Part of a small language model's weights: width 384, vocabulary 8192.
MLP neurons of a small language model. Each row is named by its layer, matrix (gate and up: input weights) and neuron, and shows model dimensions 288-383. Each number is 128 + 24 x the weight over its row's rms, rounded and kept within 0 to 255. Numbers have three digits each. A neuron's up and down rows have the sign that makes its largest values positive.
After each neuron's rows, "fires after" lists the tokens most often just before its 100 highest values on Wikipedia text that the model never trained on.

L4.gate351:164139152119118166128159136137100097081142139100114096132149123136098117132187109130095146114098190149136076145114132141106122134130125092141163164117153112141109096118155123149114130118121118147134160163079101110154127149122124161140100101115149156099141114150142097151110111100131123088
L4.up351:103101109072127146123092072115129161129124129141092139089115109139121114174101101102144127114088133154145104086148117136122157115141102127101129125126150143185143129075118109140176152110153092100083157112142080114139111116117082146125155095133124135178117130076130131132108087142141118100
fires after: "\n", "-"

L4.gate231:086121116163141115141087131142085171099097120159129170149119123132115106127150148146077133130133128110100156128119156092095136175127155175177131166140150118127136101158167167102111089086104115123145144107139135121126151117111127117144160153178177122115132165137150082117111118154109089133
L4.up231:115126135127145166110096124125130144160167121103083130089161149159140118136140135135143151114122157134100109091140132131141153114124118145105172091081171105187103149129123149118158123123161121110119131099099149110152141117118165124168072106117135119120166127113122110095174157124140152136
fires after: " Na", " Ja", "N", "0", " O"

L4.gate275:116141126153149087164127168115129087107105108126127130080133154147071130158139125156124137113134157109152112134102127139150129154123174155095125142145132117235143121095134115097117116141138108116110101136119132103137101152130138142125118106152148115144133119147111124126141173137068119088
L4.up275:157130076161156101139095128103139099124112115137128122099159111135115153102139096117103083144198073132124086104121144128143143137115201149174121106127111132137135129101125117085124108122092121079105128153125097161133138084143139129157127188130164080098127108132151151126175140131114126157
fires after: "s", "-", "+", " had", "0", "3"

L3.gate203:170118153112136149150163158125152123120126139130131112102099110151140111146143082140122094109102178131129128164191122147168101134110157149130153081186121138068073165093136128162126121144147138099103127136152112160123119158113137123127120092144156103165131135169117127126117123111107123134
L3.up203:106141141139129109108102149145128141126142125152124107121092096110164134102122074118147095119172156135129108105162135093186156132148094103137127143176056151112124140112126097119139154159152122142103128133143123127116126154167146127156137116121113134128115109126101131140129128116136151152
fires after: " ", " \"", " ("

L3.gate800:087138138179133078126140097143161086130103076136140125162109155145126161151132107105095134137094166132095106111132168161112106137116122162113127140127114091105142127145141143104117176140091125138120147149129132128171138114181137143155171140108147130112097088123176126113102167091136094135
L3.up800:094129120173140084144131115149151082145152078121109139153128142127127124120132088103073140140105141120080102100132153163121111139122105134090155144135122107118124159126115118130124124099101131121115126109149101101196115114167140132155178145111127136102107109129163154163127161120105111151
fires after: " =", ".", " life", "s"

L3.gate414:122161112120130137120114147134081113142121144152145165146197092146163131141168115097115178123134134135147130125103116146136122088124174120154134089060150139118159139097113069128130155105144113135127213106130124145128110117133136135173120128087132096136121124149152121149117121103093127144
L3.up414:113166125153105133097164132138126112103134116104133135145103106173129130118080121094131174160156122121133107095139098109125120141123116167130121142103110107146130171134133086152082135182156136128102130118127096122140129124122142105114096115088136059137076153101120121107112138154089160139
fires after: " ", " he"

L4.gate541:101124086117108115118159133171081137127125091131099158097119141149067108141123123135166151130168140102114113124114124097136153154117135152158098096108092081111158131130173103148133171138113154162141151122124118153147141116145129115131115134110167122109119120099131138094166113131134134156
L4.up541:127140171139136152138108115115152168107124100138081143120140156117111128163122103091153102118114147162148162102167161124147135092113144143110132167120098124114148176151108118154129139147121074164123106112125144109080147116115135142109153153160133105169098133157125131105132120094122144106
fires after: " was", " the", " Ho", " were"

L3.gate639:173129118115130164154107101136127119137124145149148082113167136168117136106122117185125108148138115163115112110111147147119140172098138174128116119110150128102115115138102132138176158107109141121133102088172135125137114163115135130132120122130167134133136081104159146129133119119146138115
L3.up639:151117160119087140102144126133099098111161112159148142120134138134149120123158125166132137100115144169107116137149145110113095128102146100124139116088096125121121165170140115129151085128130160153131174133145136121092099162141110127164094084121110130195134142153079085119179109096053137111
fires after: "\n"

L3.gate517:171141122132120116116102123117119123128140101160107107129106104149143158100148094097163154135177141141129137127128105121103122108125148105129134145137148107092102140144117154154131149120116132136144105181135071128096150117158163124142151104144149152154150161130131126124117134107173141105
L3.up517:153126140148111133111113148157161147131177163155128107135128175146129135180136119118136151129078132117129100099095124136091117118112120127144127115099128151146143149145174190133081170149130131136140104107148164150141108134163124103125102097068133113116107119147178091126172120136111086082
fires after: " ", " ("

L3.gate604:111129194130130136141152152108144123105129102153123111172124129133115144156107143110145173165103159154196107096138191122086120145169156144100122121101123084147143171101097114095113144138149149125122177119122153147156128104166147121104100134147143107124141111166106130172124145139168124094
L3.up604:116135153107168112123145106076117093122140082166119091117136088162151135128107124115139120123162106157102139114127109194106119161093167122098144094127119116146099126119111156147088146180154127115112158132141160130103151132129127124149139125126123095128115131104132121137130103181106093134
fires after: "-", " (", "s"

L4.gate501:123129122105160106111086101110089141141111097179111120151144131149147088115125136089096144147125137127130153143091151075122122143122096148118105154139100181147131140130148163135129109159131105149172155080152103132126099120118096148104109131151122168123071092136151120134124129133102134134
L4.up501:139117149133131093132125153102130152142080157122112124137126125142074118118137133145122155148110120131152118139110164155140173112122113149147145112108136124145099102132146108160113103146129142105113114107101081148108139133134166124149112134162089123162113185129155144131126137143142087153
fires after: " MF", "0", "2", " DF", "1", "N"

L4.gate371:140130147147148125155091153127122147104103117095118185156128082125134147110107093134158150131112148120123111109154108158104149127141140137141124085114157160114141074143137163141128122151117138144158103123099078170159129153110094106091077149140129164132131151156091114123134126140116135138
L4.up371:120125128133165150103147162146107132110199147168120131126094113097094098156147126137115137130127120114133110098146088128131108136099175122143126147119120066133105124169133108126109139174149115136186132131130118109150125138156162110153146089114101151120154143141136177136148134131143156094
fires after: "==", "===", ".", " |", "-"

L4.gate999:121121081183117117090104124086152118136092123174081107124131109142123176172103102157150157114112147157163109117129113138098095097112125132149126136124186161120119131091156126123148126106090118132157136122130110136145137139170149116066126144164126121133148129109107156148155133121110157166
L4.up999:133082131118164105159103155157091100137114134103105102122154107108128158155078125127082131141152150156118105152144138140061146134116137141116128195155171136118140130118167140151155152177124136143098129149146157137082083101132119156167118094120168135156097122140142143141110148183148136158
fires after: ".", " to", " as", " f"

L3.gate504:107119155106117097148157087099124115141079123118148158170134104142118182116127155128141067039120146125134099134120142140133158107106165104115125165101167123123165137147138118115128101146139106143119121103135142135138156133123149125133131109157123149092135155160142133123134144158141156148
L3.up504:111106093129120126122127092123131098170113165065114135142112144153119154110149117155122123146154150074151154102084093132107123113136174149143129133109119127124123115135140132114071159124134093133132098142127167135119126140122104147124130141159077161115169114175141124144162112112184121103
fires after: "==", ".", " ==", " season"

L3.gate427:114116165129135106166152156133111139113095182177134090117167110096125148119135109169091147110108140122146128131135140143151126129128109127127139106136175117105143117111147093151107107159126101106139129111136135119132159095169073112136118112100139122150134111120119106144141141062078139167
L3.up427:155105138139174131117153145141137104126139130090153181116101090105138178110150100151104115082074107160133140124126135148139150131122133125146114081120136143109126162144114112124089100122152158165099102091151137135132135134134126141125101110132162074129105101079129130128099130141141111113
fires after: " ", " un"

L4.gate479:135125137163185106130101149162092127141112113131116119183097110103121145118117085132160148161125083134117128136123117126134096156105117152135161126113118128114140132143170135144100093113129149126111128110119090121126137155071107166090118132110115115133138125140129101135149111121105124109
L4.up479:134107104182118117106133126146137111121165128122124135131066153140133107106135121116102113148129130094099135102106118106147133107134135112157111101124116116172074160146140114130131165120140136152167126127137146099173132159141100130112082103085163174143082093142124149151125114086126108118
fires after: ".", "s", " inter", "-", " \""

L3.gate718:126151154119118115127126116104094095130160084148111133139155104137126110131135117122121086187144153115134128097171158102136136131113145107155156121125141140133126098165166132082169144111147099148170153152116112097141109180136107112146179065137164145138144146151141125126148126131154134140
L3.up718:089122119137121182122131105156109144143098092132151141164131164141109178167139153121082136162128107102110132117099127145158099140119119147090114097138114169089149140118143167076085131138112134118115109147123106081132110125115141125133092104137123138172120144111154147144121111173137128142
fires after: " (", "-", " \""

L4.gate755:083122137084122095153081111150117140109131120169158120136139090102149135131154131143111098096112114150113149165153161060092125166134142115107119134105134083113101151112119132113111110160109079098132152153152143131119069150123128129125096095165123111155116110157145134146109113162113140139
L4.up755:125151125100144174135098088145123171120135115136130112139184136120162113125083123124131131139103144130126114117146162122164146105129119157110161166106082146099119142121129106163113108133123143152127116127080115150095172144170115177181142137124156142137132135111136095133136107144126106110
fires after: " United", " New", " U", " St", " pre"

L4.gate173:116130146163126090089072141085133139145104086138118126131139100108135124093127102178110104124103116114128141140083128110132101129151160137148117113135072140138150140146124111142121168161155152153115125125120104159180134087167122119129126169083161155103105141101158100139129117089109178149
L4.up173:104157161157078150130106168128143119129104163118126158159125111125086107120105124145106102116132145133153118125072143140146113108093131111142103056102141118098143139137171186121092156139130123160129132162128120131145137066146094129089102164140112170145161096148172100169141109100122122132
fires after: ".", " =", ")."

L4.gate316:156100128140126099113144142131089092107074145158137108188118138128094103126083129158132117092132101150122078123149156141143123129107127162114156114166133135075166115113115125157110135099130132136138114134109103142108102131126123156116149116148082165126148147139112106197083115102111138064
L4.up316:119136130131151121111128137128100121111186164130132110102123116125124133119138084114101098213166131090156103110077112159111138146113112117123130107100135146123133154135161128161149136158144195185148122148177108136146119144159111096114082113127112112136134130097140127134121158135111086134
fires after: ".", " \"", " ex"

L3.gate193:140104078151143136111121111085130109132132069107164110123126130134106084112108133152150144097112151108138144121149137118147126125156151149171112108145128135114161118130082134155120136163142155116142151099100161164107130158077108135132125155157074127111144108143114114104106127132152154181
L3.up193:133134107126148095116116173119123137095117119085111109105125127148124108075109179133093178134140158154100142123108076121111125113166142129139116081167143097119091135126134175152131098167107157136055172158118138151108098140118103127124147120134088128133165122089126101159115112123121122196
fires after: "\n", " Party", ".", " ", " Year", " Pos"

L4.gate933:113103104123104130130124156098137134137105066120082105133148132144129161113144145153105101154138144123109089130130117104075115118104154171120089129117077152126074154118128108169138190127092146184114139114105119124114116124088092148162117161133160109156151114128112125076150113123157104129
L4.up933:091129121094107146095114113126132104107126065142087104167168111135118124141125163098096137159150120092133119116169130110089132124109139183086069139138109128092121129122130147124102107153127135176114130114153107116151138106112124110117140107133077115118162163098160148086160133097120130101
fires after: " was", " been", " be", " being", " were"

L4.gate265:100100138113130129150156120124081130107096112140129153141155138121107118108126076140131141173126123134173110167195110144157096125106177156087122135109100102119131113147143130115119128147167124120132121150122107143154124201099123089135080148126130151148130140156119104095095195103145165134
L4.up265:151113091119113155083108105125120122088088144138113136073124168160159116111137053141142122147123144158152101114147121135140136122150192118106127122083132147160150125140114118108097163170134132104128138093156086123104112141103126107126162105166153131170159132122099130109128162154108175108
fires after: " ", " \"", "-", "."

L3.gate618:142119125141153091114121122114151109113129098133147121134143119107104122155095121118125163091115055121119092155103130121153148156145114155133107139129160142095114121147172113139093151142097138120146112125112160142135136150129149131117146122137093129110168151111167084116136147124134111147
L3.up618:120104102120116070130128110168102127155124119144115124131127158124115142119093130126113148146109111103128108164116131136156078135094103114127147168128145148150110137127108125149081138153102148112125146151195129118101121101117130144140128089143161121085144126151147124119138130169143134156
fires after: ".", " ="

L4.gate492:147099135148116123140166140129101090136111125115116162123145165107160163155112115141125143124128176126112127096156122131135152175109148065111180109127102057113120139114107114160093133126140100117140128085121172106143163122130100110137079108101178132144153127102183065142135134107138125113
L4.up492:125144122154129115123134142136129096124174126091148136137134132099119059110146125119112103183141154124093135118171098094143121137094106179116144130146139112115130152126135139168102073114129174127136189145119125148096142112110141126143063087117124126107129119106132127154129088123126111101
fires after: "'", "\n", " as"

L3.gate93:137119169110140100166121104000149127085115156148120119157123140172120106093194104175130147088122125102121122100083127157136149117116136130087117186148117124131161105151122142072109139140117125132101110114123138114140136109092131115096118132098157139138087172126138107092118110106170115133
L3.up93:134179094114164142158148155042141154166079072130170116100171118131095137127150123145147104173159167143123137147165099165120074139125122143086172112126102126101095162127163114137147108095103145154157142140136115167128112128123108133146156148131147112129102117156100121144148136138105180127
fires after: ".", "\n", " in"

L4.gate984:151166106111147150135123112149137133100147114159152109136126111104129128133125125144121146154110122156124115103136139107134117136119139131110150135154084159148120123143113155140070125122102101176138136126130118123092137108140109107156142100083177111132119196116113103079197137123154128090
L4.up984:107125118120121167115126098142132167077150152171152135115136122141159134165103136158128126111127165119149149118172099167104156117150170112117116111200116166131147153132151177134107103214155129136149136131112101124104134110151096097112114085175136105152130144116120122114095134116108118122
fires after: " ", "-"